config.toml
d_model = 512
norm_eps = 1e-05
positions = "learned"
parallel_block = false
lr = 0.000541
warmup_steps = 221
batch_tokens = 65536
MLP neurons of a small language model. Each row is named by its layer, matrix (up: input weights) and neuron, and shows model dimensions 0-169. Each number is 500 + 50 x the weight over its row's rms, rounded and kept within 0 to 999. Numbers have three digits each.
A block is one neuron, or neurons of one layer that tend to fire together. Before each block is what it responds to, as a language model described it from the Wikipedia text at the highest values.

Responds to: Verb-predicting infinitive slot
L6.up263:401499494495412510509546492454592581483515565423482519512514534508502409491437542545509422566533482510524525514436468516473492480566507521456478610474504490545456551475454572431510552558558507548432407440433490454407492528492556462571502476555528496527472518510384517533476561535534454443458446488518483492534474507511488589549431530422485406559443595379498473592526492444541523510486565434516509469425521439488547445549428538478522563450568457486560530468495495478481435591452532591526493516532505533432518506
L6.up421:425525536438565522561560522460516532460420502504481458572518467509375498513503491522547519538497559384470504433446435473484468520524492533461493610532579542524499456468479455446548502551549565462479527489495533491478544454433569503513476482505531429454456455460404593521484483445508458449533479491505461468552502502507448532527460524479454530541456521407453497586546503484549506516466525482458498483503533489439532393542485529574580487520601481548479540442423455511468498464532520558436413468508529581531381472
L6.up431:442504505486493561449552540452498553561502529496437409491478561466457525510465573538581528520499469503538566480458452521444550528493547565611441567587466557422460468515440424530586504566463533454462476370548572533476555526461563534520505451540492571469548521466428555523512534565549418471478476585648546469532497432467525503498491516507500503542525522371515465564496432561512580599467436557448487553489526428539624456546504523502430520527519467462508549473419584482520551543486495383475466538508478511559491463
L6.up842:497505477413391442510537484436501486520370574564504429526475575487507511464495478544626649515494473547509518541451540499515560526465504486576484584424510537504466492554510486511553435503510473463469400520459534461433481502529512483419442547538497443505497438489461492616491511511553518509582537419575470554541482516578496528525447575467479413517494493499586502514553481577474549554450472522495464525452510440500517461604534536525598503588573423462636415503437452501499502524527546490533418479522484551508457483
L6.up1413:420530462438497457517530599468511559402378559506525465471451502535456505516470468497544544497521477536457547491500452499448512417497375502546491625556435552507473484402464575374540540595529512477507450435435537523458544473491506483508424471520482513463472464543441594568593531468535490481491543507531457433530607535511425567520463518494439514552384541411487411573590503552495530530518512470405482454442475445434559457517488474539555477605536513532521494432419482570517506508516497479486439440543518580484407547
L6.up1545:551526425470605500465498454498480542445579533508441426566561527515462542461436424515424492492568488436488379480465466544473515462564400524474518573494436588494431492572453526426587532507449525403464486508499507487396541456493524497555520476487443464552478509462371533473528560529618508501580571470489519548464505537521379515541465584534439524563620458531504405553567489463492569573539478464508586463450412519485564464485497524465454547554574424519587443483432508528505467532554469490475495486466497510527418562
L6.up1649:434619495529454497436504497489499469505575521542399515606539519509507495502548495523446614583513489652495494407495450514413550457506456466498384518493460496529463418472516473516562461544501528548443437429413447504516543500450510518518412483501507482460464518492336405468548541569453502430456538527566491452465581465503525486553396557468512492497544492361511407600563463515441530492539470611429451423524589524573523507511533482514489539461487461490561486472425553475556481490557560466498440416525498557524426571
L6.up1964:444470459435438459485527565557503541426553595546519506414455499529519506491514585497499559469556452570489538476514468511423572511445479564486470598562470562509415488432509473471496466521461558484528459446415560470517519433460477466437467451551562505447521518470445523490484502488476490433450536506598477445562502533485531477484477523483518549468471563372430457515552466536465528564581474548472486528477523488503547415579464550509554488515615514496497531445502572527486572577539447477535437373500584592517461534

Responds to: Plural sentence subjects
L7.up794:484505543491412493545502559570475529415497528503494441535426421539541542502476610542602631560525525517517554434510443481553534499507490549519440584508490608544460399452446490472559540572523545593540424555444526526625551458503530502504466450576526496477489460506496476461490533409477433416491509456603473481534576577474485481474431465489551524408513491465584463492556452584491516514470508538488578533468528483507500419385500459565552459443559470478509552592463501458460516610537576517461510403450523556487431516
L7.up1021:459487430507397356552532525591465442459475562545544448468419435527573505568509477509509601569595503507423443454489481509487447547515463463497466503533465590576436520495489485442544571577508515490539516471429540561557569388469524484466515498546538600385486529542499511512494584452403482417522544482525555550620592553525515509484487442528548510480473507420587444466559424506536503568428542567556641420487413551599478435488443458537541469543467457505585438484434469469547520533531528491442408457524518558519461476
L7.up1278:506463509563440465498577487509422498495565586481425495489439509542485548418540491472502549500570579492563503416517482519430506496550521510444484576424452479409428451507592451462537485532503561437528375533470532546599568464514573499416558451603645490520451509600523481539547505416569485501604526504393416416561576499487447500430488451577573509479592577464509489515533540495480659492515484491430482533467526458461521448451544494523540506445527496505505561366496482515475476558535557476417513468478562599523465443
L7.up1298:471554460494473400498497481548433514525465524576610529491463502536518580529485571510463467472564603542398476412564526394429425538509452613424422497577385520608479526527453448513535491468471464492517501457505453557484379493546531540475447397566431515446459491492497572549426470474469393409447460529588551416543507498547427518407427399522512556515459461482454509392458456471508620526602568529632515426493485499481520489422552500483478567523471458446517467414520519462395525493485486497464501461542474553526426485
L7.up1586:366503398490564490574562445439405511503473572513493496462462596527464478512407583518493574460494428513448502483518471491573604469521433498460476584506480527549452450464481540448601503492525519521489496435483527584481607457455476539515461479596507500444482524498535529464506477459489461422502521510449431478591601532603561460534521526434571555541515589404545448437581495607548531477415520534413481557451522551463539536493445566528556557443568529532508529509403498542570511496563540477476449463493494573452392518
L7.up1844:484482480464403501558616548459468555441520494516509558441495541522492499556569507567519497476519532525514499499514457554472443577446411493418527573538498508523475515505498549457447557600520514449466593500418496579550436503491480493448435440433484497453569559572515511520471515556464521446482570405562546411491511446436573471492547471483545522460469483381591456474484442419506437616520495632477644428473456454549466495477472536545530572518518423507552497431423483499575445556442457445538422454535514609504439482
L7.up1850:459513535399508457480498476577574555492573646497398530457455562497461484527551510544515463473555521538502498487588558475429453479500451513487445595486406516492547461462461467513527450470486511468542477392448473510453501580436541474440438510527541583474485499515513494449473416501451470402450541491556518505485504383445615577519495432454462581443572464519581536428540471526535497563467548486585436534458530503447532445462521467477522529483562500449400432560482534425503530577489609473474488474511444582578482499
L7.up1876:450488476520463441514534519524424517531515549523515486444406504546479488500386568489504526594593497529517491426450453442560521465526499511458519511560511529528437411447468544475553475505466486490533463445453526523514566481543489555463486444565560547418427503514563429469464483455566490462449479422475508571508490456519508459527557433567541491434578459450565506465516433509502507525511552523485571491447496444449546466550500441522508444492537449574531515521506514471605562596492483454437462450496485582500460448

Responds to: Copula after subject
L7.up261:452516517534525589510503490555436584564526521506371500529483473567487535428485471493468586506546555469521466482476416561521593515510445501475425513537440495514533525477531411446572435572545575577515443519549458467516470488416478481474553467622506394418493564469473581482496507482482583507444505508526454493540453547554495513595374425606582459563546430476442424488563543530453527495505390497458567460488517459374466478525511478545548538487589495440518372514433429529469465465491526479481509579524465504452515577
L7.up736:484475461492545480503487509404483515454419620424522532549447465510483387519631509486612536501469552524549458534577514524513503460474557500571471493472469489512532459541512481423477493497491496535530514519592498437584485557441591573511427518432525471448523471555519563506478476414518528443521524416555474503517462504597529534494588446461491581464586430576531499497493438530511427552540521562518445549490532452522460489560479516470465426484506531439471503461521433535509508565541505483547483486609488454482445461
L7.up756:429514477589392497527480502587448530536468522598543500548465469561515417485527501514473530484464618488557447501414408526559485489479513524451458496451426495551502539452562474359547510549439477529575515424465552493558534418508513414497452448457606452482556528464457507508504520477529457453374422568548521506563440497589519449490586496455423585488458432522507542498442469512545511506564499605543471553567429541466511502464500503583433463537489515486491536570519606573539567577520479425544510511545510526549475461
L7.up808:475491496571533475502525559451493560488472520563498469527406451501571371598504443513457454526588603479421548482513455480484461530413549562539485456564377545480457485494466414373519453448436474434506463443467461480464482407448506491518470483564533473456525579483552483484468439368476464507502483526529519493646592503517432438502532393604466516495564530515448504514493476515507478540504483464420419483477598512401571476537547584541582399413452616427443477523506506517412576418507443532460500494490440533460439500
L7.up1307:545482526537500508513495582532539541509476539508449497565490400567557406453457555505492483532501540387512519597601483510488482561606512511462483566437431528373528542513546342428538505448390526412511477528468405446474486518519503425433505448538567436478510545425545517504515517494451521533498497527581498502583493536529519484464483501442546539463490575514424518469507511437457514485477512427476484479561426467498508479475470508556472398572438392509511462533444487643527482482505485491568517527568503578477511502
L7.up1619:508546482532541545484451569427495577478456477442522561581574524463491489482527465463414496407530516462445579488503480562476461504450501497456467527486460526552538515557523530443505497547557477483462482510579512477474528417554533541560470447461489477385590404343541528553457527393660485481527506504528516503540561549480447548511442418559487484610422494538643530498645435566493489427523522530451497391520563420459557417518512572437506450467542535599553535525435538507487479445566442565455436458539499477433469465
L7.up1927:497492447555459563493517506386534534523475506583478531556401453493552437468508552517467543448492563554450445546541490473483503489426512445559546534475426476470483476543403511441526486522547578469492436469547462543538462444522491462548499379558499445425566591462440538532498513393528479539543432541599471468540554510512445500511505396549539512566484526432499505569536472639457526523550501503497464571529462431435496418503567498506544451476408488483438538517495497602526503519526516514478521542547453539557447435
L7.up2030:445492437587562518570512611469478534555366587523531476475483388450563509476651479535542515500413459490458501621539497470420495513514551477508544442519421521553516568473547449418494459492362490549576546499466544418506530514548503504439439465481508410409495505514464561493498642511556527479475500466543464482526598567537425545492430549482451535523460496515593487527554499540499529492561493493489441540523516499423583558475489492567553349482499539503435444422507487569441521557531521480490442475471502449498432480

Responds to: Verb-complement function words
L4.up436:437462566510501483537467565469428518525556557439517488515478499504430489380511469498446517434486534465545441460533511528506492496445520539465516426545396492523447488493477436481484540585493449533510478490623498520456532441443567523582462505526479418445477489541404578465517528469503469448559542458574516521494511537575518512477478516478409456489547490442549484518552402482625562525446558479475521516471390466381493542525494533542576455513484507460538479520405567467496464496491499549478448508518474489554463550

Responds to: Slot before a verb
L4.up1402:443514402463497439491564520503520510439488564569457500459433486470466539511428484550497556526549481531447524509480503487480483513464509488474459542500476560470384438467496450496576540505521577568541463506465577475503562468453503539475477415578558560463441528503448523525448492547443450445529430434510473477475553479416496502464584449493508511454575493521565423492604513469519496544566575539444553570487496471454513562549505469508541498537609485512510451472484555439510556565522479537408463426463556707435393496

Responds to: Technical description tokens
L6.up296:439478527485559496550516519489526553483533552552472527574387562470557448548516435504481564527500479454411511526502467445441462550524451539465518483454485451471481500468433551502484559514560496471565527433387441509443494476500516484470486511557482445395559494493487555455504496459489539523508426460500525488542505497436467488523474389590447488540534466522495541485446495458471479421463625541438550504576477484400528527530506498532471464435468578481435547606394608530492496553567445580448426587533457555465565466
L6.up335:521503427515476457522483547490600565532461464557505546454441508556507404515523459517480442530574560565598444369545499418520535552596506532577591448546561509478501546439379503485585446515451563469477532418488511463453608481556499481546438474498580472500473490456491495452550460409527491472501575502544515556601510460499428508539546513471520627604443491510505467511499457539497503447564440453345409538531505570412545496458488559569537499470526597360406483430451482522495477498545532464377590517498469491575491495
L6.up385:552486494562529404488442558533513551521500489462581522543451544491485464520464549529469445461495600459545545472474522418441484658460451520414542453442432502468448521512475423444535485515503528443533477448553565488479420447479497496527517508618507433427554572427571540529553517411471489496469501431565469490632551421439493482499554409488478476576433546510527536561504494555486513511634469446433403529471466531543506459468586520559459480418539551486433491491498454479486549475482493489478423508497466513572437487
L6.up890:509465484547485532485475509490540509476485539553484516479516517513445582435543439536492518465529552451564461534476451493410502633469433467461540498534394504475492519534492533436525461579474480469491547422451529553544552518533530492312521519502512484469496576478545565429452493456399442481474477472512459483505492379473509528565581430575533540538496434481511511446454560432454459514569432433438476471451461507478468509526489527578556495483549591457385517454501493475454573537408436449472419432497452569444423487
L6.up1313:390544495591484520507469540429574522474591547572569458527484485513463452486426502552510575456482480500489476500456484471483455512489527547379473503456438526513583500423528450485543451521392511429474530405520593551500528459501518455387469481479495450468478502522401485482516440482474431457495491516501555537489546415494524504491543455487516600473453526522563428533593465520451465494567468474543437470509444542500543481498527502599495441578464519504332570575514489531460528546469563490524403476498406453546450427
L6.up1610:590485485423450535562487485472558462471488555523485377529473445505493415415480486545427498477471499512529614471528425546429541527598583630560569445484472556561511423441515408477528514495572508512509482420518603530518515341462473477560603464602534465513480574449511607539480552491415503444522422524615540523467453491588477525536490429506550434580448510463459463596575570603536583483539463502516573611519455450476419499539455534488509408533549557409464465581508428522487526528467483496480455485522464452469451406
L6.up1756:506551438549397558570460575459545508532490610515504556511432567487526513505556469498501606496520531455524590543543532426492456564473453555484507448502479487513489514497405553430568535498492507493518532404486476504485523426514493467539499471576582397464573516446448583507507538492486521491539432509526524516498565522491389517542447431552519481511456515526439512508554511475469565555596438459510441535569495491475513531489564460595485385544478653441358454479459491520426556500501441476464465541523405505503469399
L6.up1861:501515541517494507522393628455584503460515576569497544537514563465470551446492478535530526457543551481529505486502494560541446584510468444552505507486425540540513476528469491447545513485563473538500504328579477549495496501506534498583441511479527400490532593498517584513546487481463492491467481524480501510553547492453418497530501486462483508554475450450525560510531469581585486478556434499546368478559565528423473493498496483543485521553499580432295493543406514509474579460568441538399419485517456531552438537